{"num_key_value_heads": 1, "rope_fraction": 1.0, "bias": "none", "init": "uniform", "init_std_up": 0.0262, "decay_shape": "linear", "batch_tokens": 16384, "train_tokens": 133800000, "dataset": "wikipedia_en"}
MLP neurons of a small language model. Each row is named by its layer, matrix (gate and up: input weights) and neuron, and shows model dimensions 80-175. Each number is 500 + 25 x the weight over its row's rms, rounded and kept within 0 to 999. Numbers have three digits each. A neuron's up and down rows have the sign that makes its largest values positive.
After each neuron's rows, "fires after" lists the tokens most often just before its 100 highest values on Wikipedia text that the model never trained on. A number after a token or word is its count.

L3.gate454:488423506488461474475512524499537444469552491512442505506506523536506516479483519514490496512474493504502515511530501511490508505508532525542465506497484534495481435497490496500547421524512536491450491515531445524486530550503517487498473498443525469459486435517514476489464511527513533465
L3.up454:474468477482472474453541497482553499487541450514495560502460473557488483501512522539491517508506484506524537528511538528486472493518515560497496517486503449462476435538481479513492480494502501490503462482517474518544491505529484477463441506506498475520471459455522446471477531504486515472
fires after: "o" 37, "a" 14, "u" 7, "e" 6, "art" 5, "ig" 5

L4.gate204:521489524477503549496483483499514515499526522500479524503513472545480477508460518510475516524528460508492520471524493480451490486520508519541465478514492499549516495504484498495473482530492540542517489519496522454516485470481489501478496538519472513493496537517496513515511501486480549504
L4.up204:506479472503525478479524523494484531505524520496520546478540544484489417525508529515508492522493474500487477464522512535494524514510487472488516500535489493509515493488499516501473533502466479516513538537518475447493524462454451507513517536504487517467511524517486496519472528509477495460
fires after: " R" 22, "s" 19, " d" 14, "S" 11, " E" 8

L3.gate25:456496497506480533477511473459551495508563515509471438498526489488518491532501524511538486525517486490507519467505545506517489473506456534453516496523519495496529489509489441468482502490516511503506517533494531501521502474463493480470517499505498507499476535511485480543542501485474485507
L3.up25:497473502497474547480485458488524539492500481538465509523498464465474510529549498529499515494548501521454529528472529515490520475506469512469508490515527493490501525531512488515542486525488508496508506521488526531467549516491538500531514529440547468483496494530499492485508501481481478512
fires after: " d" 20, " the" 16, "ur" 13, " as" 12, " The" 9, " or" 4

L3.gate154:527502516477489475501468498493481438487491507544501525470495488542540491482453530510468552472489532501522489466505506505508469491447535524520504528491502506493490537471457522485483519528527490501531483464479477502525526508514534522490470509439525478478507497505444508515449507479500489535
L3.up154:500464498530491509533478484496513499500526471497518496454525522483462500522504497462503491492510505523522483482497505518481458508497490527525467487508466453466481525551515550503514558435469525471487528491489505482486496487473509491494478529465487513480508501494485479462515478461515528538
fires after: "-" 27, " \"" 24, " (" 22, "al" 6

L3.gate101:523485506490518518504483547542464483501534515454514489498529455509509509486482488496531497503504491505538484485485505481494554487525489491517547486448491512522489491498515463456479497466497507521509468542523521451481505506466486525515541474512496483450556504544483492507503522469475516539
L3.up101:544449525508508475484483488486496464507505519508547517465523493510522502482532480480552503487510418496521498520523507462487482489483486507540531492481478508463469515532545514473486526479483535511506512496495528500481480492476501487508518492537500507540505443513519505505487536488508538508
fires after: " f" 40, "on" 30, " a" 9, "f" 7

L3.gate206:543463523472500474518511492500474525502505457501524530508497445486531474492516498494474511566519541457488519466475543564497509434528509511445478460519584513474476505496451495536499470513564492514502479470499495485488513508516502482478514522529502492512506492536466506512452561520524528455
L3.up206:492487517472477499520523520496469507499545489487538521466497516492516507495519521462492509548568537498485490510528489511511519399520546504496504458487511498555458500506480509551450499486489530544515477499501500530475459505530517470507529539491526467505532514505477440506493498521503484485
fires after: "ic" 32, " " 12, " s" 9, " w" 5, "at" 5

L2.gate287:508485516477549485451497543519473511492533512514480514517479509469508463503528507495511514521481543452504510507467492527531455523520473506488536513490513487487508472493533525509470514519469506526493475487561508482466516468485473482508498486515461526500477446504499535507496533483496487491
L2.up287:500487526491501436501526485467533497481531520527536490506480525439502478519453493546471524486512502481497464519482539498492488486464508492510512523505520487478487456499509505496524466468497517504501488537533502532504478447513527484485502510497502515513473470455493490477534442480444516526
fires after: " A" 72, "A" 28

L4.gate353:456458454502518494513460449534522453521509491521517483508517487480512499470490547505511534513483511505544519501496502471478508465436533474505484478513494435529494559481499494480466445525486475518491510518490541536477477475511441474495471483516518504507528506501475534484497545500516513517
L4.up353:505497478494531489472483521527536540497519499495523456561495507516510529467516519535490522486530554486531558505492522494524481486501518488529459509471490506494492480461469489474490500505509507500503526507508523507521489499513505445504470525438493501505510506480485494470502503501478511470
fires after: " m" 24, " M" 20, "m" 20, "ew" 8, "an" 6, "at" 4

L5.gate114:516521476518514498492466517492510555459499455498493491534525505532521505445469481509506516476517511491510480487497480496492494504508459488438504483542484473545491510529497454521526521534464494492485505502518511512527514474528480476496509553486547526483487506498477525471518470555462552521
L5.up114:488489512502522511481498476495487523458572456479489521526501464525517519452494487492499510480483501460512543470530492468491480492471455529493477496508480494470482546499461536459531514514442497554503519522481538501488495459473470456543505521507522494521550486517469480444455494493474517528
fires after: " o" 25, "u" 18, "pp" 6, "l" 5, "f" 4, "p" 4

L2.gate292:560465508491526474495495440457517480489512555536491532518525550479500497484527530484509558513522502550506495542478492497516487504493511536487495503468503483477504431481504486479551512540452464477472452494510482455514488490499498468534502495450519498492489475484505477503530526493470478473
L2.up292:504457546531505461495516531467552496449484487545517486515439481529477524510496503514509512515511469552465471488492519507539496516510477461488551510513512526450543486498480494513503485511484572522435468514518502508543567498516468471501486478498494492476446498498506451520505515494492498515
fires after: " the" 24, " The" 9, "g" 8, "i" 6, " he" 6

L3.gate306:529506476500489480503473525493516429490455527524583520491573493506470486508495477489502536482500466504477501473534510494501507551479513528484511507546522499501512525519462483510526503500441503530446526459485462461531491483530506535475501516504527516496484497468492543512483525497450472525
L3.up306:491492501505521473500518520493533468507491487502487493498549538501519462541494471477502466472522536513513515495494511523482526510507514509511511447516511511509469511489478539518510560473493524420492508531512486456553511488506513502536513511519511450477478499540506530516494503517485482539
fires after: " " 71, "l" 7, " (" 4, "'" 4, " \"" 4

L5.gate146:494487491487464517535493518511532493456486496442526518467472504492503543535473534475514513495474478553543499493494489476528515505512500498512486444493493488520489496528500507525489526453527530472498447535489475482523480468510523524522509484484498494510477496565495486527494514493489499471
L5.up146:508537518494547500432425530476507521490449494483509500466516495506489502480533511488463533479534483496554478525512445526477508513469544498495489518475502491495527528487492517546471509494459467495501465498498473499516518498475472488518511493510477529463474516483511475505477528537490522518
fires after: "i" 22, "on" 11, "he" 10, "re" 10, "im" 5, "ot" 5

L3.gate424:506449463468539472480501483477521446511527481489517501518480490515499469550472490497499497485477518448519494516537529538479493476499528509476510497514501524524531525495482469494509520510478542560511470524518497487475528491525507479461498509465488489542453484502504521472509526489511477521
L3.up424:533471492503518497495487484503509522488497482472474467474522518503469499473485493469475486465458523461503482507533516491503506536517518455476496474531517548503550524503497476508460544506469499511523466552485543491557488492460513480473505513479469477455505491536521472503509557513500495506
fires after: "0" 27, "1" 25, "5" 11, "3" 6, "9" 6

L3.gate156:553520509512505476515490477555493479496564528528476510517488525502484510480522494505509480490533484506502467494529535497503504513504551458479533529497531504478492477488502478507540501572458464486495564467509549490509458481507488514476467463480500498477474506504517490544516517526510459500
L3.up156:480473457562550487495523473452482485529500502483533513518491510524493493486475472540460492507479485505497545501497515537516489490483485477497532510503481520490486514484492534487496469503450505475479480519524495533487532521530495499448507516513499479476442523518479539524502511468479544506
fires after: " e" 31, " the" 25, " st" 13, " The" 10, " re" 7, "The" 6

L4.gate351:506519556468514504495517459480511515496495535456468487504504522472509486513475515509499549501556497504484484501479518507527506472495542492529494498492523513516486549505500504496496562483475484496521535480499526464511519459468504526485532512480438503482517558485471493513484466482433532496
L4.up351:489538523494517565506527504534455517495535509536470487509492524481480508474529507488498475491459469473501541464494522496502522530541536497532497441515486464481528531496458518487487528504513496500525569461491510483503512489513454439527481477507517513462483484534511493541480512529493510454
fires after: " as" 37, "s" 23, " re" 15, " r" 8, " R" 6

L4.gate472:522495507457513459498509483523521467509512516520484508496529517480497517511544511504515536511508534460537460515531540553502455517515500473500526499519531527506466470500432523501524522539497476493549513499541460470512533519498472496495529539492495504458507492499526501471509452513513489488
L4.up472:500518486467468491511443514521537520524475544501490455522515540452510506527524517498521463491513537469513505472522464489496496489505501536505558519484485515494503516508501492476476515502491472495532523493514514503536497466522500501502530488512493495496467495527476509508511522505519512459
fires after: " in" 13, "n" 12, "un" 12, " In" 7, " S" 7, "in" 6

L5.gate8:517489514508479488507513548466497532471550508492489487495521514485507507486458460495519501539501503484496539501501505489497479508504507483481487530490493471478487502497491508519516523505465492459486434517496481468447507537483511467546560450521514500498488518477494447557494504534487523488
L5.up8:502482474488495505490484542490524479527502504491509484548495541494479479535506455482508479520543468486462493510493492494532466500532496466464555504491480520517513459490520481554556500497506530510509485495529481501486541476488504500560511508493510512479518512482518460532474494504500508458
fires after: "us" 22, "a" 20, "r" 17, "o" 10, "e" 7, "d" 6

L3.gate79:489484495502507465525510493558507507492500504519518511492505481489523533467468541453492494472501503499495478500539496514500509538501475492480505447570549489495506528543514516527496507464494479495485533476521501550441477489490542476488525509494488492505490539486550512514503492538473512533
L3.up79:486525512492524484535448529552481496514522517506499483514483457487515529526492508527463492454532499505501564517500465470511507489528506515467493481477479510531524491438510539512465493491485505508493544473527496484486506521517512517464513533496471486479479501462512542511465462477493456494
fires after: " C" 51, "C" 4, "al" 4, "ion" 4

L2.gate99:535520491529512513484465518519506513494460495520506526538483512442503468530474501524482500552530505489497515468490506484494480481503501511488550488482468478516482516505490481468490484468509489509521513509521497444495516502489532512526517496511507546514471477520496555505493485476462493485
L2.up99:497470513517529482523501486483532510499503487496515504494484479500506487523462499512498498535445483448534509475462547502497482490501490475508516482486423502497501496480470469438409496499497503492507489480538508449529480497501504538524469514535520522470493498494424505509490483456439467488
fires after: "ul" 30, " (" 19, "-" 15, "un" 11, "." 7, " \"" 7

L5.gate404:515514533485476473536502469485561513482495508487512458476507552506501517521468503482541505508553460480533513462494516500491530466471464525505475470514511477519472501512510490524483509507509520475473503495496527528495483501505544494490521468453486483476484522524560459537532538444507471518
L5.up404:502531507485471516497498483477479523556482558513469457506496513499466501516511531526485456524507494503498515472514552493524514506528456496461459511484466479488496480480523484519483557505484515503457500498509508495498462483490503490526543529524452481467493468489530470514543502498528523522
fires after: "ow" 21, "v" 15, "ur" 10, " d" 7, "ist" 6, " v" 6

L5.gate74:492482504507535495481496477502536551513544513496526483517500491539527482463488531522481503509456459458534466479503534476529542521514497506501528514506488460498484499480477531474502497466459494455476483511534499558498469501537510507479485493516514489486499483460474539478482485483501485509
L5.up74:496446499513515511474484511496516494508518505502454505507542461535461484481469516467512497522482498488508551466478521467496512508469490506555477439504505531454516514521453523482502508487510476484527549486545534526497526450513526520484481536498475471487528505508508491456488528538488494468
fires after: "u" 14, "an" 10, "p" 9, "im" 9, "k" 9, "ov" 8

L3.gate494:511504475496498473526498522464502459532520508532514507469504495530487466471459461505482590490475503506522493482474502494494528532511494474484486490505497480543502542536501477469551514521486537536482521523486481481477529498494458530495480450442501500464494489434457475497472511522479518513
L3.up494:492496468478514483474456491480515479470475488525507495456560493512491519458544555500517524486503487513533504470520517543525516511489517517494479492548502508557501491519511506531537518520483466521531520483506500498510570510480487520509503513479476489507492513474532502516497535484473479518
fires after: " " 28, "-" 14, " \"" 7, " (" 7, "\n" 5, " U" 4

L3.gate90:511516491463515481488507472550505525546519501504519503458514482481510483526437485511545493496534499495548460522496547527536502513488549512481464467522501500482443437484535466501551512501493477507513447469509521496577495491486493493542465460451500555519494493498490517575490518464487502524
L3.up90:494513543506483486475456497506483519454551535513513516489505527523535469505421556552510509550525526469554409472514481554517493472474510474483456501502496509532510478529521525508516517521525528479512502502520495487531517498497512500491532459457483510484526481474504527507523496494509507508
fires after: " A" 19, "A" 13, " (" 11, " \"" 9, "H" 6

L2.gate139:511504510525496487518494540560538500503543523513488484492453518532525465532535500488530481546503528495550505495508497535513489504463518506517495507526531493476499450490483488509500532503496490467522502540509493481525469515514545504505544501495529512525447474535498542552473460511518446481
L2.up139:476516445475475450497486501481506511516566506492475519527482542518499508493519487504533496520498519457547480504460504503540461492454548514494464513505554495500455487504503502521502514481488509503472497523492491532481489516503514517472502504497506487516506507469518500538482505465468524520
fires after: " A" 56, "A" 10, "ed" 6, " for" 5

L2.gate185:507496497496508505457467535548475519540518479440539495521507516499480471514482493519497500529518489486487471534491493523469451494475540488502481521536480508506513514521546504544503489478458472498502462509514504454519488496472538476499468437520503521455500423505499545518507497516509513474
L2.up185:480515505482539477520481495517493482518517521476496493513502507532523529490470509510470512487523448507528460483423543519490443506464465483493479551537504449479489471518519508488486510508514490492506496496525483528468507500537523536542524464491492531498494511483514502539523507432465509519
fires after: " A" 92, "A" 5

L5.gate422:509514473536559434453547489507513523499511512477527443488510517519550467490473523544482516517491503502493479484517515493532573494503496539523526532511501521514553510526525486526492466511508536463521527540503497536505481503495558489466514458515494538518482467482494525460481499491547486511
L5.up422:511489493519502449537529511544525506539527493508550481495519487496524468452550485528499522482507486497495463477529496505512516527476468487524493532499473522504478481481523499542527499528506499496515491517478497522498516469499549544497566523520502448497475485483483492497499550495447482479
fires after: "em" 22, " m" 18, "'" 14, "is" 9, "om" 8, "h" 5

L4.gate470:493513481491510501500469499483544471516467522520543491529478523464526515547491471489455475528494486561528534457478513490484494458531540534460520450450476503490457506477500525452476483503523500499518475491475477514517523554466460531540498537495484523555506507492499545546467491472487483510
L4.up470:503521539481445529449477504459468474507503483518530481465458493476541436475475536507471489472482497504494538479504469466474539501455535485506493517513475550475488471483532419517475486492487498532527507524482490521529489510463464526483457508480519485515500494508463480501521497499457486466
fires after: " " 37, " M" 10, " m" 7, "ul" 6, "un" 4, "er" 4

L5.gate210:523477499539542476501545522520528524519525507484509419505541537518512502523481476550516479488465523506495498476509493473484517519492529555458444502543559502524483508481489460463470524497519491456463561462507489536484480512498487502505448470515480503471502503528470474495512488483513515529
L5.up210:508501491507517455469502498507553521515448468476478461488506478481530476470514508507480478474516488513485545478504515527474520523490492535490445446499491509501494495487537481481484521480530462508447486455510507517533504450465503457507511506516436525467454493526479449516544523522492480531
fires after: " b" 19, "ow" 18, "h" 18, "v" 16, "w" 14, " h" 5

L3.gate37:535495520508502507508539496487526519508460468505487490494511489493474485526488506469505508512485517523487463553519476498495523493510513528483510459504486555448498515492515498494516504452510530473504512471457455491498552543495463526483485477546513502508482538503487560507505532484488510416
L3.up37:535538509551471465470480481463471507513508484464466481499499489519490503489516474500534506485523505473443500501471491453490489468501491485501478513541491547508521482541529509510498512533525534527481491519471502509450500504502527510516477541527497534495500493532497488465495500487494504506
fires after: " l" 35, " pro" 13, " n" 12, "ro" 11, " L" 8, "en" 8

L5.gate403:480472517430512495499513541566453485500541521489473559536480502484543484501471506503508459469503508505512503509494477505508486543531516501505505482492501509489501512531466494500494532466528515505530511484535518553477461494489545508530479557526496519513492516509515446454521501468515489487
L5.up403:518463515487490486487481482541518493515499520493517539498473553455491500498500497467484490553495517482461487518495519451491470520438491496540496503479555533520471486511489517530536516503518493481554511506442477543479485495501549538508465516503517487513495508524502510479498494517502510475
fires after: "p" 14, "ac" 13, "t" 9, "u" 8, "av" 6

L2.gate68:478443457495487489512478513477498512474521488516470486467487479516493509507467508505527502539475516437521517534529500479502521486544508521563512456467427512522492482550486546500480528503490495487521493465478544528478523558481479487516495478531515515488500514497508514486477469502482525489
L2.up68:450486492524517485504514495511492498475496474533489498493514483501532499482457521478504459488494508463537515486510521478499499484504501511542452466474505505500519495497509478490464490514486490508503494518520525536485512538484499529517486506501533489500544496486514473508450502513482522498
fires after: "p" 24, " m" 16, "u" 8, "on" 5, "im" 5, "il" 4

L2.gate472:480516466528476447562516497482500518529488494514531439511555517474486538468474484516447525508505490473479488464498521488468493509483547513473508489497517550540495519523504543495497506488532542476525513493467515501526498518511516508493479457556497494496481487497484446534487508436547534536
L2.up472:484491508516510441561473512517523502514490499492504479486475500490490493489496524503497537538513528525474510420527552537466452511500484507515520472514515511467543523490536493502509485502502493459500505531474474489514500517508545540517461450551513480554477486483474500492460507474522542460
fires after: " n" 41, "os" 7, "om" 6, " N" 5, "ou" 5, "is" 5

L2.gate38:503513539505540516480493505512526454494495512473523510522521519467506511498482516504490554537502509503515488454510534485526516529500534530491585484514492517496482504508505507477520506530536468470503487502497464450493469504493489550500480479499570489553511475469459512530512500482454501514
L2.up38:503511476505552516478475440515502480513471494490527509497526537487524504489481505504507488519488480484507509438497516492500488470505482550519502517530495480517559529477520487547516484541528517525456492477498467466521488465503508524524493527549550481533539494502521521490489478493480492472
fires after: "-" 28, "\n" 20, " \"" 17, " (" 14, "==" 7, "/" 5

L4.gate328:502492501501506520471494470497483468506509479464525529505520526503492512480506492506467530515493505504487519519470476494508465525534543518515449494511520503479483521537449496497435530485485515472481494495543491478488497499512516509512534473518502490493527474527502475543439516526522503494
L4.up328:517481467517488515515524504556511489512538484516478496494513467530500486529464468483514556500505480514503525498481531535543485504511499491521498476498503486460528439512472493524548540532528477499483468467547527524488515526514461443465515507496477483469498550505504524483461507518528534446
fires after: "e" 54, "im" 9, "v" 8, "um" 5, "a" 4

L5.gate375:487484466481525491524524522494558508501531503561508532515448469572478473491438496480552532482450497539495461482496492480496488532427450509498496490494497500528525498468456446500487515536508473474494512451515474471524486497508481497499456531507488513500528415499465490507485498513511481452
L5.up375:497499466500485506461530513506493490502489510535476508531516500517477479515488542511516499494474498482469467491503504492524514476480537526458486457497538493529540541462512531498529478472525475492528496500481538532496517509540530496496508514459515463537516451466556546500461478517506439483
fires after: "od" 12, "al" 11, "ec" 9, "ud" 9, " al" 8, "am" 7

L2.gate114:509505485504521488472481477511550530483485528504488472503499514519498488484479546524529525499522496494511503442523541488539499516471525531443522511457507524451516502480512461460509499527481505483527567516493492504540510457482553542493511499530546495561465489491512529515500483473522533549
L2.up114:495451513482479495521507484454501507482484511532481524466510543492500506498482521427503462489477489485520518490465523483510468499488516482484478471523523477492527498487428453500484474484523498524510510497513525515500496477493488507502492519521530502506520471530541506511491509495501483427
fires after: "-" 41, "im" 35, " \"" 10, " (" 8

L2.gate437:543516531498531501534523504501477501515492507475532503534492500545509487551500522543468558519465512545503448424510540528519499531509513530480521488528538546515533476510478514519489486510551502508439500524501458503556541486515475519506499538544511512553502509498488550500523493481500497518
L2.up437:484514487514489513505471517512506464441487558471484470517514464568508483444512503487502509527483513507497526435504547522492541554523465491475551495533498501492540504510486511502500505501495474523461501475489498473508520478501506501544501503517544492504493492466470501523449518469477481478
fires after: " \"" 21, "." 15, "\n" 12, "==" 7, "-" 6, " re" 6

L3.gate223:516577508496503498542497506524524466531541497490548471508517522470481503517461539487521542504509490487513510465516533520480513522477495482490489489456535512516522527439503494510474517512488513454519547530505484512526497496536488506497466508532558490545490510521490542491494517489487503523
L3.up223:479537465531518523536510486504480512523546515503522499468553534499503464460457509451476475491494524499511490468554503505484494514473531486489492474460513565538511505494503486513492492482493527512522482462482486520485465492492463543477506508454527457499492530512495526502500503535492467519
fires after: "-" 19, " M" 19, " b" 8, "it" 7, " B" 7, " \"" 6

L5.gate476:506462577492513522513514479462432504502503501495513494472502514499500560508541513494481519485492497463446477504474480533477491509513511499527517536482491546470477495459518547519492550543504471517534540499507472461515502549505517522458527498487520496506448513494484514524480534502511496504
L5.up476:493452476493504508462525512474427525496476460520476569478515457510487513521508527500508495532505540478504461519489510565458489497512519454471494519455502487479456493542493543525456495500509524523484516459522546551502516504480492451491528468513478508525473514479497477495543492525497493456
fires after: "0" 100

L3.gate364:491533501488552512521537484575527485514474508524500491486506501476468524492495491490502498509516517473514536489548534498547525503492530513481508466472505517496529506450522473485515503525467524467504513502488485479515482489475507516465469498481514462459525483518519564502526487493518516519
L3.up364:464525542497533531459505468495482478495459484467476473475517487474509485511478459505478500468488519493512503504495508474490483508491518494512545501472504513547512506480485520516513548526480563496483494498506511467520481515498526540471482456483512489514519508524479515490516458536495480503
fires after: "-" 24, " k" 19, " (" 15, " G" 13, " K" 10, " \"" 4

L3.gate431:484468509532508542492523541485502505479482488550535524485494544537514495530502492501517501453483517439478490489520515507524507549527514501499543493520497463521506512501512491450528497524519540491532517534512480493496501500518521463526491509488543491478532509492507510485484490564487439493
L3.up431:515519519527541484491532483484532522514508483494463470507496498494536461522515540527467479497518482515499500515494529501500521511491494496518495458524519481479548486571483512507509470546476518498468519523517483538508480536470515496457488487467455524483585454521543509504513517525476499523
fires after: "il" 45, " R" 12, "r" 11, "an" 5, " J" 5

L2.gate482:468502513491493515481474485513502435526476487507494539501454477483532465546476469477504504487470527507524519511525460515519512528471462507510534506498516529507518475528460540525473514508483495508464502509534487472547498499472512522512464537528514496504511495540428514488487509479517542523
L2.up482:474526474541497460492518523536508477504454536475465471490496562526455519508503493495494523474479457476500532488488519471528503484505507480483505489497518534487502535519491546527493529547536495501479480535501523534475485522439505511477531499475535506466546526551465507542509530503498508538
fires after: " re" 43, "-" 20, "'" 6, " \"" 6, " (" 5, "un" 5

L2.gate263:483510543467516524525477470531478515559498508513460478530517485479496460512504457534493493473494498485541478522491498463511508478495513533483473496503488487506474466494498496512531514537497503503475460521499465465511514435534513480487525500526499505509499487500535505473474515506512518560
L2.up263:490489493484511500528470517521461483534532533456476459516466523508482517492504506554508514548536497490535496501463497493492438507466530517487512560484508475487493485540496523504493492490496501489447476511471495521489505479510538514496518485475514469506493560489495484527476495475472514505
fires after: "he" 40, " E" 32, " A" 13, " de" 8

L3.gate139:512507503479507527483512505490508497516578460475467480478523515527504461500544507500504501489504548527482466491507468499503512497510538541485519512516486478503500511507517483462524481511532515508500488517489525479482501511496509509542541478483520517478536469537515524521501538514503477509
L3.up139:481475524526483523509507515494436498530581504498471499508498453548557512499538506459467483508508474501488518503519509468504499496505544568505525536483495478520515516484502511556511471480478475502495508476479537519537506481500509481464475478507504509521550424510533502477450532509491472546
fires after: "l" 22, "in" 16, "f" 15, "if" 8, "oun" 8, " f" 6

L2.gate40:535482521508540470487526505544507485485482486477525524459514542527535457504487487501488532523520523465502520499494503522530501516462541516499484511488488517483543499512500541529481522457499527492497468482505515462486530487483514498498535450471520474502467464488540514529535508483432500541
L2.up40:516511512448494513514460522489522449461520502490471495522506484497487471458464472460493500470524476492485505471509489517506524484482550475490543490511485524476456550468475513538529490519507483463491465514473494494506499501510544528492515511512472452473501481474529495488482470509453511521
fires after: " \"" 34, " (" 33, "-" 22

L2.gate416:529536505514532509466484517508516483494533463467533529488519558521493458501522484441494549506485475512502475462507476498518534534508571495503485515550520479501536473480467528529468505466470508484473517525481463490481522523494522549510509504512515503506512479477461554486503483472482514490
L2.up416:495557472491467516501522496512542454473492567491499493512535536490523496487543515476494496495487487471521487479505514483510514549493491496523488495508480511465474487509470525515519496536494458496492523489468472503450498498474495499491466469466556492517534495495474595508506473492504469537
fires after: " re" 78, "p" 7, " (" 5, "ter" 5, " \"" 4

L5.gate263:536493497532520477556526547508514505482469503483508494490461481447512521514496475513503529560491483445499503480476496508489474502485524513480517473521493496481477496528517509516500492533488431529531507490522468467522495479531490492538499493476469544491469484498527523523502527465532515486
L5.up263:474532529537512495491506452464486500479469502518487497431471501481521512512518507526509522496512490521517515507511482475538509466487509487519480457501489511473511521439503491513496472527504497496562484506492536471534532475512502488503528458493482489484481533476479484446446521516497459491
fires after: "c" 12, " (" 12, " \"" 11, "le" 8, "p" 8

L3.gate98:490460491493510530514492559463503521549560488543483465502546534510481507489513519480512495501488488525500451527511471499498507518525492494548523459508473436528488499483492483499532461561472518558500534500492511476482499541527485505535540503466512481494536467507489485500524539513481463528
L3.up98:507455525513529504523521480476554536508537469538483546508498523520483508473509495491508532515485482485526495507479492498516505508519461516539524490504472458502511445481500486493479502542493504510567522507496516508500499513500520514536504473499493478506517458528521511489509499519525479508
fires after: "it" 34, " R" 18, "an" 11, "or" 8, "ud" 7, " J" 5

L3.gate69:477523490475489538491504486495476494546489516513521436470435540497483506489501506475540476481533531451527562491495487482496518475503518496445463526488513533507482554484528519517510516488522520462454452524515552505493493493486493500500504497523500509507476501468485526556483526479490490510
L3.up69:531534514476488493524526478464494517542552504498456459522443510518474483511490525503486486468533481478535484497492493491482508496458472456423488511472550503466477502505502482474489536483490491490460477515517489512516474482514492473496489534484513492503497461500516500527488510443520552499
fires after: " A" 18, " W" 14, " the" 13, "A" 12, " B" 6, " w" 6

L2.gate353:519491470488528503465468513488497459549509481477513479485538479462485525466520486470475500477532486454513469543525512517500550549498496452525488459468513493508449457531491524443505528505485498497497483451500507500538476558492468498480477464521493515508496512544503557499541470495470496502
L2.up353:508517529501515525492515462486498453513490516548478466510517494509466517495552495494488470500469465474506498514494488467486469480486470532498523517515494523520511519510505488513509488478467485557499505494512484493515457491563515560491489526497542459478482528505513511519510542498497476490
fires after: "un" 25, "in" 14, "ot" 12, " t" 12, " R" 7

L2.gate85:497466472456516480527506462486490538458493543463540488481497503503520536515494464481489531524489512470511494503492473488506491474502527495458452524543458489468511488557506494518480510490468491517529453473499480462501467500487520504518511486523458493504487488537524490532507492510480480489
L2.up85:445461446498518511483469513517514499470469503496497468533534557505516515480506512490463497476484511485544503509514537432500500512511492484457467519460465532493494494506512518477451516497467491505473455540516480488484491481451556481521511533486488508506501491485482485485515488493520491506
fires after: "i" 23, "8" 14, "7" 9, "1" 8, "9" 8, "re" 6

L3.gate496:512459533470549485465514532498442526510521520510543478506458525514541471512514480529504519524491500533497497472464487511501506498485525494527491497493499494532537510504523502489484508491492486483526519536550476440463576472429519463555517499499497526498498517460510524513461557474517525482
L3.up496:456514485458483494512461483503480520497530480453513524423507527515538446459541517499487445517484503541495510488472527483505497459508523495520519477486482505478511547486472484512461543478513498527528522498512517493462526470461511446544538510512489475508488484479503496494482500474493529512
fires after: " as" 37, " at" 30, "s" 22, " S" 6, "t" 4

L2.gate150:508533490488571534494503493526506488507547489486459453495456504502487532521468539526474506475493501479457476497507508498499474509499527499446501531489516509516487492477429497517448517462485518495515485489478497546454465482517505496539475472542524528528519481468467479476544497526488441487
L2.up150:517521467519481520508527476448522462532527462513495499496481497502493499495501576512475515454506479521447460493524515477533498465441434499483510505527523522495516480486498501523509493525508487513530506490476527515516486510496515487566505520478546536506514503511504524503515491513545459493
fires after: "ill" 17, " Al" 11, "am" 8, "h" 8, " al" 6, "ag" 6

L4.gate222:465487476502532520526506476462510546498503511494497499509495479493504484526486495475482472486504499527473539479485523505505469470551461527475505480486522540425444517474484529470470503490511531447511485468485457462499515526532494504483492509550500470515497530495489500482473500474480545493
L4.up222:553523530561489508542516480508526460486510513509549484461508501481535532499501465543489476489505497514463512477513453486491488491481520506523502510510530522532491505499528525512518509475537503506486551500520495495498479513507533518517518529487518519478538516456493484488523533499522484517
fires after: " " 32, " n" 16, " t" 8

L3.gate220:494499494517551508517504496500498482534546538527498491489510474517519486472505526459466486487521527533522524501508468541497518477458502482483454521472510463468515477539494486484504527467500524470504469506516496532462507475525588498465500500526473473489499491467472492490509539478529477511
L3.up220:556523476512557525497514486518482523501516510522489471469520500494521500444494519517478455570515511529486460461486483500529548531521485437484528502513502504473538438511497473488500505504518499517475502457475471544497527520496529460514489543533525494486508475464485496523498504519495468529
fires after: "em" 24, " m" 17, "w" 16, "er" 9, "or" 6, "il" 5

L2.gate470:510514502475502484490522491509460494487518489484516558498517474489454503527534534490541495517501522485525493488526519503471509494528479526510457527503487496492417493472532523500442529503520470531490515496487571501562482534499486529488504538519495502490503490492459524494548516485521505475
L2.up470:485523526500501462498482520538465487513496461499493529490487473523461510506544539491511482525496538499493438524497516526503523515497508530528520544498508474464489479477500481519452510503495456539487533470520570490518502522499524488479484502498497500487466455489465512524512510501484559450
fires after: "0" 100

L3.gate150:554526490490515511499530493511507478510519505514507487499546504510489484551480460494516515472506505488559479485516500501498484525496488551449545484552483543515480509498542471478513507532507460531487538497479491510516497516542495469492502473499526475519503486504500543505507530506491516493
L3.up150:539489524514483486475497523475490493473469472516536483491498512504501508504520497460507551519494507493508496485530492476475448572518493517469548508548509489529488547512539482512500498490463485478464491518479463476482501501490525504535525535522509467495488482500534500488469558490488469488
fires after: "\n" 26, " \"" 23, "==" 22, "===" 8, " (" 7, "\"" 4